{"head_dim": 64, "positions": "rope", "rope_fraction": 1.0, "tie_word_embeddings": false, "parallel_block": false, "init_std_o": 0.0245, "init_std_down": 0.0, "warmup_steps": 476, "train_tokens": 266400000}
MLP neurons of a small language model. Each row is named by its layer, matrix (up: input weights; down: output weights) and neuron, and shows model dimensions 112-367. Each number is 500 + 40 x the weight over its row's rms, rounded and kept within 0 to 999. Numbers have three digits each.
After each neuron's rows, "fires in" lists the words (lower case) most often at its 100 highest values on Wikipedia text that the model never trained on.

L5.up526:595457526522604458515502591565448440461494513483510568562526554450550508516490447467516473510469512476515565515500510561496510516453508528505455462509561575552516505576443519457500466502530541496586496442502515498479517508453555572504528508438530489530564553573424464531531526524581592548511488434509584448481473457592508475436509519445511496488538529505466535525476525514483506417528462468499539549526495502507541475459551450489522559534516548518427507569490508553454568544488485561516454553487498479486509539591536501507464494457520465547517501489545503520495552516586511469554507540417523527512511420504475511489465567464420458436498475499542501496527523460483477477458524453593519468517459498574460490500511525527480475434533458432483490521473477517524557480453478
L5.down526:516523460485517465485459562486498429516499443506461460513491439476481529445469475408508419547421423454508454465489494550525411488527489517501505475494461506461474508558559529551469488508505534487445467443546464499526571462579488503464480523510515433547530557540493575479466493554544515523512473536418543423531466441471524482498501485567460499548456485498494502506470510570538514502509490467485466522518583542523547483478465525505424495585559573482498520500494502499494410505552532451526447471415435520533488515403522466487500538535429518507533410389495553460485489521457482447489493503548479440535494452505482522464484499479544488493527534521488436476494500524468555534541431496541538503468527482519547570520518513457507485528499533499593498479533547534461563496498579
fires in: "after", "before", "until", "for", "on", "following"

L3.up1113:515461487442514543551581489457524596483519479553506463556424500528506507509418444464494519469469468578515368496473532461417564440478568526469474603592459529536516536509459514516540503520433468468460577472445555493564522466510515440498542567523568542576473474539471424429464510497571475494456450572491540566556527522535532502507418548507538486471463464558528491452580486485501517523528433483518547455517473494601520480448563535460503585513461556548513376532498512535490458453549544469465528512554466464486522472492498501543490451417512532531497452463465496469527485436521487553533466500470526569426505476479545439468494492473527578454523489452476488515540500530534566407424449525509531492425436492507545428509463536436552544534554463522548537490524493528524533475545504
L3.down1113:548523512588520520505557551412451447442533472471465534484475499554546454441533568513494489483482498504508539528526527534540498504471457507497476493492473515550517465472555511535499437448537551511488462437450485515488503468459577520477453445483483476469524531506476554512536585473479450558550507582545472548483518540451551525465497535495498546540571447450509496542439448491544489522472499538468499501456487524456506519505474527528494469506573477517489579457563470460447426443538592517477521482464493550458516465527533542490547479528496479576541474522536532495565522465457518498537491486550493540489530481517506554427524475424502445546431448461525579501522478556461476553500527493558548451493504464624519562459522461477461426500460426499486466496477550472464523512535507
fires in: "was", "as", "first", "only", "is"

L3.up1187:469496553461476431472585521502504453502490548445528559558540597536506410575461532497518490459465469510528458461505431494508554427443506479551589515584576490499525504531536522514481514464502547507435397555602534529492490480504471531448463449528545520505474454478451463498528502499562516466471451533435456590477528439605570506442523597541522549570482469486504536496437529470479543468492500530484503585587484546471517435473551505479441527512555481496537493425480488524459567450427474491538469495562554480497547513471543505505480501478529512548507511494433457553477532522480511517491477497480552459564461499491527505462484549512437454551545529483482557542480505492526519552546481520505552482442533491467525466562525523433519501530524494485549439472473542505507490573509548
L3.down1187:484474499541394523409492497492516497568480555576509450508474483567472506499550487480537462530494497516570475534510516550453561463506460487400441507488521607519437456508479492438489498518585464498504535504562440513536438515547506507502562523501489522512523500480491462490547414484493557565493487516483513478517497493534392529533469413460495454445501474448500467557439461509401439502466477467568487460523488458530529536504525516485508545552491481556553482503476412475479511543516514439457558532427473484519517516482493512525495486493492498486493486494495516534568438488527440447573504429563537477468485485461503551520536505427553466513478424519506516513524497496575524568462489497468446497542461418510470531526476462489455527534472544485480457501553452454446499490462436
fires in: "of", "metropolitan", "scientific", "prize", "river", "parents"

L3.up971:516441533496465411555471456517487514398541496520463550458529484523477474539536449481513542528513476496518495450545519455477486533523505443425546490515523508562498455471531513538568574480564466548492537496526548532521528496501548499483480486500507524480525495522477504445514496507519550476421507463566537525434509515499415448506532514520527519427413534514526450542493525548509574483457511496448528567486510517517576480481506538542498538516568518506489464502479484542515548475521386542518464506481429524488499569519491565433501499544530479463531498563590486500526479448511490467446450517507410551465526391527589576487527593464505445579576517432455475494497493504454503543446485483527510514517413504457534500558517471491448510531486456494509508483473461522578504533450512
L3.down971:458545448562504461526501473505483446482478516529495439498488511576568541479470523488463498426438559504508456505524502486497491506480410525508494544500533545476537539513505478437457498565456459534426518485505450458550503530563578522539400502529422478490535505518524482490462540530499507389503477467523507462571480541432433467495524458550563532563483463562504469505439509542554471488530532446490497450486479525496522582467500559504500452505516499501521499524528501516488544497562574541447513436427427486485475557515486487551531503541488544512433434533401521505448516538584495481584479530508489461554484479547472533558474529481579470505510459535538459416516528493558485488516519466498531553550523540475478489489540518541455512541490491547515508484574537471485527422515473
fires in: "ii", "county", "1", "iii", "street"

L5.up705:519462497507540590463503504468465542491568511430566490495530481497487546538559421505511521462375414529506525500581525433475472482489454567511463477507455490520514497506526495549506549554436458468468496524509449582470506504523503487498516516485498437536508512511462450475507442459503491495478515511521609527470499511546499499545567515475537514436578516512557511513540548500454518502489459376558377508495482511529569438490492520460452477491516589543518545505447473550580530463466518490502482483510455468459536491491559467471452520455481461527556495512458487449521524561489475463527504420474499497498612498485591445438449514476490437579465490518473446551532465514526499487442548495475505482447456506525516557464491427543529519485534529442535483463533483528463488475549470
L5.down705:461462488503589475485503516510490490547521468456480527489543478471492487541472498485591456528478493564502482492468481414464521517577452564535454495473494495446548521519457526489529517459426494518491500435554492491547493520434415507498494511493499486460487508526466507487507434537452490493550486571525499559489381537505562406459541506497484488496554514514546568459470478491497486511460534561483524522518458504516459534547512478552480499521514513528529510454470585494550470503506469462499515434497531526407493496429455519511482484484505444445559526537556543505519529490493510434521480488525453467483499502483541546467445538458434503546501519442484530486535476468480514483484524505573548561437431437559538487487463505444514471602492454498445457469477576489557532478424511
fires in: "was", "were", "is", "are", "would", "could"

L5.up37:497481506498439496488504519486417479520499454511557460542458535504479485504431484525534548520534528569497521521460459471544537475565528496435517498480532519515535523572481586463501455540446515462468487535495516485516621470546519510489531557514547507473515622459468462506487433461530462511481494562524503511483515478465535474496431554487482495554523514499500531509512451506476514450450436431559490523483556514581502487559569442486531495557488541559476448521482468516568538446546496518506502483474533509474523501458500548526443527464468474478563560515504439490497518521528426522475489491503504495407586385515499645502586445506406465440492557565587533513450549456514538505518440498521505512510510472511528428545471497523417475543494433476481471546465452468522456460510435
L5.down37:500447520446529518569567467543529439462541545479472488488431395500523540482496500533491426523500439532460462449514503501449523364420477532573479549609480435455471528553496531512486480465473497456548469458532528511508477466544446496521418553530514572455455488504518424459534509518506489555509418512510482518483468440484487490517521504524446487561453498485464590604466450477487445448533480570464607546488540491507462523545483468505481505491461510449500563497508440457518524452422480487576526486541519500477540467572575493521542541507580470488510464513468584538507535470457453481534541511496447493538501576499445480469498516473533452457493500496441449447463490560493512532574524517508447547522509412454551495445436513497486456558522545486527499438510545562495496518491471
fires in: "was", "not", "as", "named", "became", "appointed"

L3.up1758:511427549521470429525457470485449459479512539518513477505456561436485527471567473529580440512545509542478504526483429574453548442450515519530522526505531546483500458496567515457490477519481483457486525514532418479481522589426532487444517489467522575506526512492460494499510537515468480505440519482514500541523580450480482542519504472499456495467485506513590548528528473450394511423538473536485528506523504501497389490488559528567512548545516474500534487524473542599517453455468389483526513477508509437530523445540473425500480528463471496490524539509530515536496486444532469476468531553466526587427588516485542493471541570486439492522550497483466473492561473568557455525501496507477518564453482535525494455463517479473491459555502474484498520570487492468474519428536501
L3.down1758:467475558446474505521478479522500500540479515532563460603486501464464492494444574494521458568505514556487455502551514458406512542462479520509468521505530542474491558460498453523485440476552522498394542517476492491457520507549523481519454495502478495490519526428503478540502475495552545532436506471493498557470464501493500492486471438555450521594582410479522505539556520585567561502525554546503537478555508557531552468543483539570522521479471472476445566508510507566518436459496537511494528506409530470431577549524485532529448503501568504505514492508500479575511519425455482528493486537526422544510529515482514584524527526454473493529453504518452475479480496495479539530508503477531498418468498484466591489526459510591562518460449546513448524525510479481521473563438599
fires in: "of", "within", "in", "outside"

L3.up1251:550477477509561527515490479461488468576519482475478519575492509548531459484487514467588516556461405481543501474519466537445553538478501508495518548489449516492505511458450511490508477466440522524463477503573474536536520557464527526428499465517490494538516459504460469485558467531526472531449459475516511466532534484406455537464464495485569437495472540525550560492571517525483507505532494472482555444493497557497560528479487520542484491578508489524474525456520466510541479478539491497477518501496521483549556529534458542497480484504478539448562535491530459526502477465444471414558473492541520478395511545469548516444473511550555503503459534493586513503505500570558447529492452477528507469534423489472434474526458482522504470458522524537453502520517415555531519500466538
L3.down1251:442495557426452497487476482471493437480565477577503487489514492535537546494455503479593557508517532469474632533523567454528498473485466511470430511560474523546491451521516473499496459502495497505409448493490463536484520477518557539522514446484490444548528541420486514512475440524472499512511581502542572469463449525508491541529450516506471575498540505563581466476450572507565518522493501518462517543563459545513534456503598547464535526465540490456544458538453502543504505459532452488497531587491406470492429465468502511575537466494517546575498532432524499510413528429521525496519521482483528520506492521458483492484468491441525581467575531481519503463533445502523579437536483463431528520580507469514536514533530466544531491469510460529426487578441528498458474519519516
fires in: "in", "of", "into", "obtained", "vojvodina", "under"

L5.up210:543478465497407518474548585510540513496491531565482512570528572472448507537556497511516488558513448533520509549582520569488492521501499515494510505553526529656520437526451483419469541489517439543585474502477497480555547502499502481514493561477539529500505550503494514481527545492588511487469558553501517477528482502575457447466477478436464519549472489519477529488465410425542549499479498415518471485542497427505472439472492502444454575504524497542449501491509405560521563506506436462543514494512420478467509426540494500462447593526471492460548524455540481493554431554441488464543501473517444550478576557455460596524557487404376475447521479570526528585509528501456546474508510436531595441489473448512525456479397572510477524493528477447547535453450458592511555518481532
L5.down210:454452569488498502471466509472577473442569488498454459413434526592504536519494524543566462538540470501498508536500510496511503472559499472559480442479502486489504529525487381541537508528486528527438448513560498484525508601531506544458481546408512531510556492521483568536527502560475486497528512541435540474491341534406538451507516535541507522511522519555473518541512493561486447433497485503506500531461590542504548521503467536494487443510529492471613489525507568481474472474509480525508518469399437562472499559421549507534552529518513498498478516551496515528430511496569541483485540514549570454493529441487511488441576515508511538492418498480566485476538458496497526560551442511462496453538522474466513512457550506501471540534461488530441457557479438528460482443531523
fires in: "for", "that", "on", "of", "outside", "to"

L3.up719:506526557611523571543525529496523507511473546448405494539529462501499546527554557479483449454482466584444482507499488475421507512522498485483500500460476499461534505509495504495483456528464489485541442538428526494492481507463520494447484507491503458548449498437446466488461495492421435522538403583495473480543515458506528526532539572508509487478531500484519502433505471434472537475509525531475509527482518485498503468464473521496507569465486491532481579450528485457423543459408528605517506530504558490441525485499483473434526493443542547451475511545445477543541515457562482507508431515449455507541489460518543537499422507447462429521501526465510566547444546489559439548588470515494533453469525517577531472527570545495540525531532456483471477551482525514494505449393563
L3.down719:517484509492476456564530522483499493483548411466528501497539535537548572525522453434559499554559502521573515485525468563515482486525505531473503462454499468543511539487460529436539523546562510476494440505484483547533493494551514534510509529465470538454495562531545554550505515581548567540443506501504622469453552402509466528448558505576412464463529497512508449459462483523526517521521448467499488448587480452508498560544524520535531491521483511451548476528539441491492514574523440468497497455422464565539524499493490465533547475478480481592508463537483491444451487479505452534499536510522537478487481461482424501488497392523506501378465482430510467492534555493519523546476492480507489607457507448487495527510475544485433475537435492495507485464565444467505506497452518
fires in: "most", "best", "lost", "one", "these", "largest"

L3.up1697:554452508557470506478490465458519583435556511476548542566460483537509519518431489474533423493468517535492520551525488508470551482513451483503559426513534552483570501634458508436503580505499491504453561435532478530535511569513509607487495514460473540521503545525545502455529555501507438514464473497469514523487559470428438554567481544564425467424407475498550514430434483460484577494543522479441484492532526528528504515441537528536475470511488462536482473445448518468486571516479486453469447483527443492511575543551460497469551467510482534478542447418520532492475555468517475427424437522473488444475504546461510478439436559498508469510520548521498546485506559483524512543490508484508487589546497484503541475446550492441476502475464468552462463473475445500626504549478521
L3.down1697:499439520468506483432514474444494471567548508543517439478461498545469569502583502481496509540500525483551467484569552468529541458526518468454507491588542518573495478458487455502546466541446520528478528461571476442502496490461526482564435567493493507470525456495514480481497456502502541490483481527472516509491398538462490494553448457414471520502409500502453559490474471539600497415485579467522564477489497499408558493566491474489552532509562470511596460534520551489523476513482529510466498485498479496559476461433539513509544460516505492494516481494556455595478488535476512532505534520418505481518427470496445481483470544433479506560520489484479420484526500501510469513539500516490529561507419558451478529507544513468502535551524528475513543457456442539447518560391457
fires in: "ii", "iii", "viii", "iv", "otto"

L3.up493:530452503610466494566540525487543446499462461489440521522462504530504570503488459508475515478465472561454534502486511474413550494507476462498468519510530490544596478484525545445496515522459539565508472445563491514504568580512493462496527521454511586540455489568490441479544512457539529491469367575566515513561495511460500546513514562481452484469470514528529536416483521477449536497536421439525524532554541502533486487525520500513444497480546530527516523374415477603488501457546549507488473444564492420450585518468551472449523536453459535513554504480444510498528375551484441513496449551489446536496514558438518518454524486480470531490479447475467471549553532517510522459568522464468504501458469509579555470554509491493496481494548511513494465558515427516505514496490530
L3.down493:422563446531486533486456547468450515621489503515464482474478505514532522560533518520458481495493490521578503497465541481547570523404467432505523497490462406455502496474493551502542514465502460496514510445607490468569502527479414468540476548548496502496533497493466481554500504511384518494573478502464487513515399562510473583516547435484475503477508555522427423474445556528512476521511458452503491522498523554505446537541534518486467458483497483521518507496490491526504528509500399575445544485459550509464485464420482541475511450491449441513482509499488495503484435492549501444530476594474526514501449440457484524501535483497472504540508434494575508454481538478558571468506570575536447494550450492441485536480499597586449532517563516505512412447541461444488535514467501
fires in: "is", "was", "were", "are"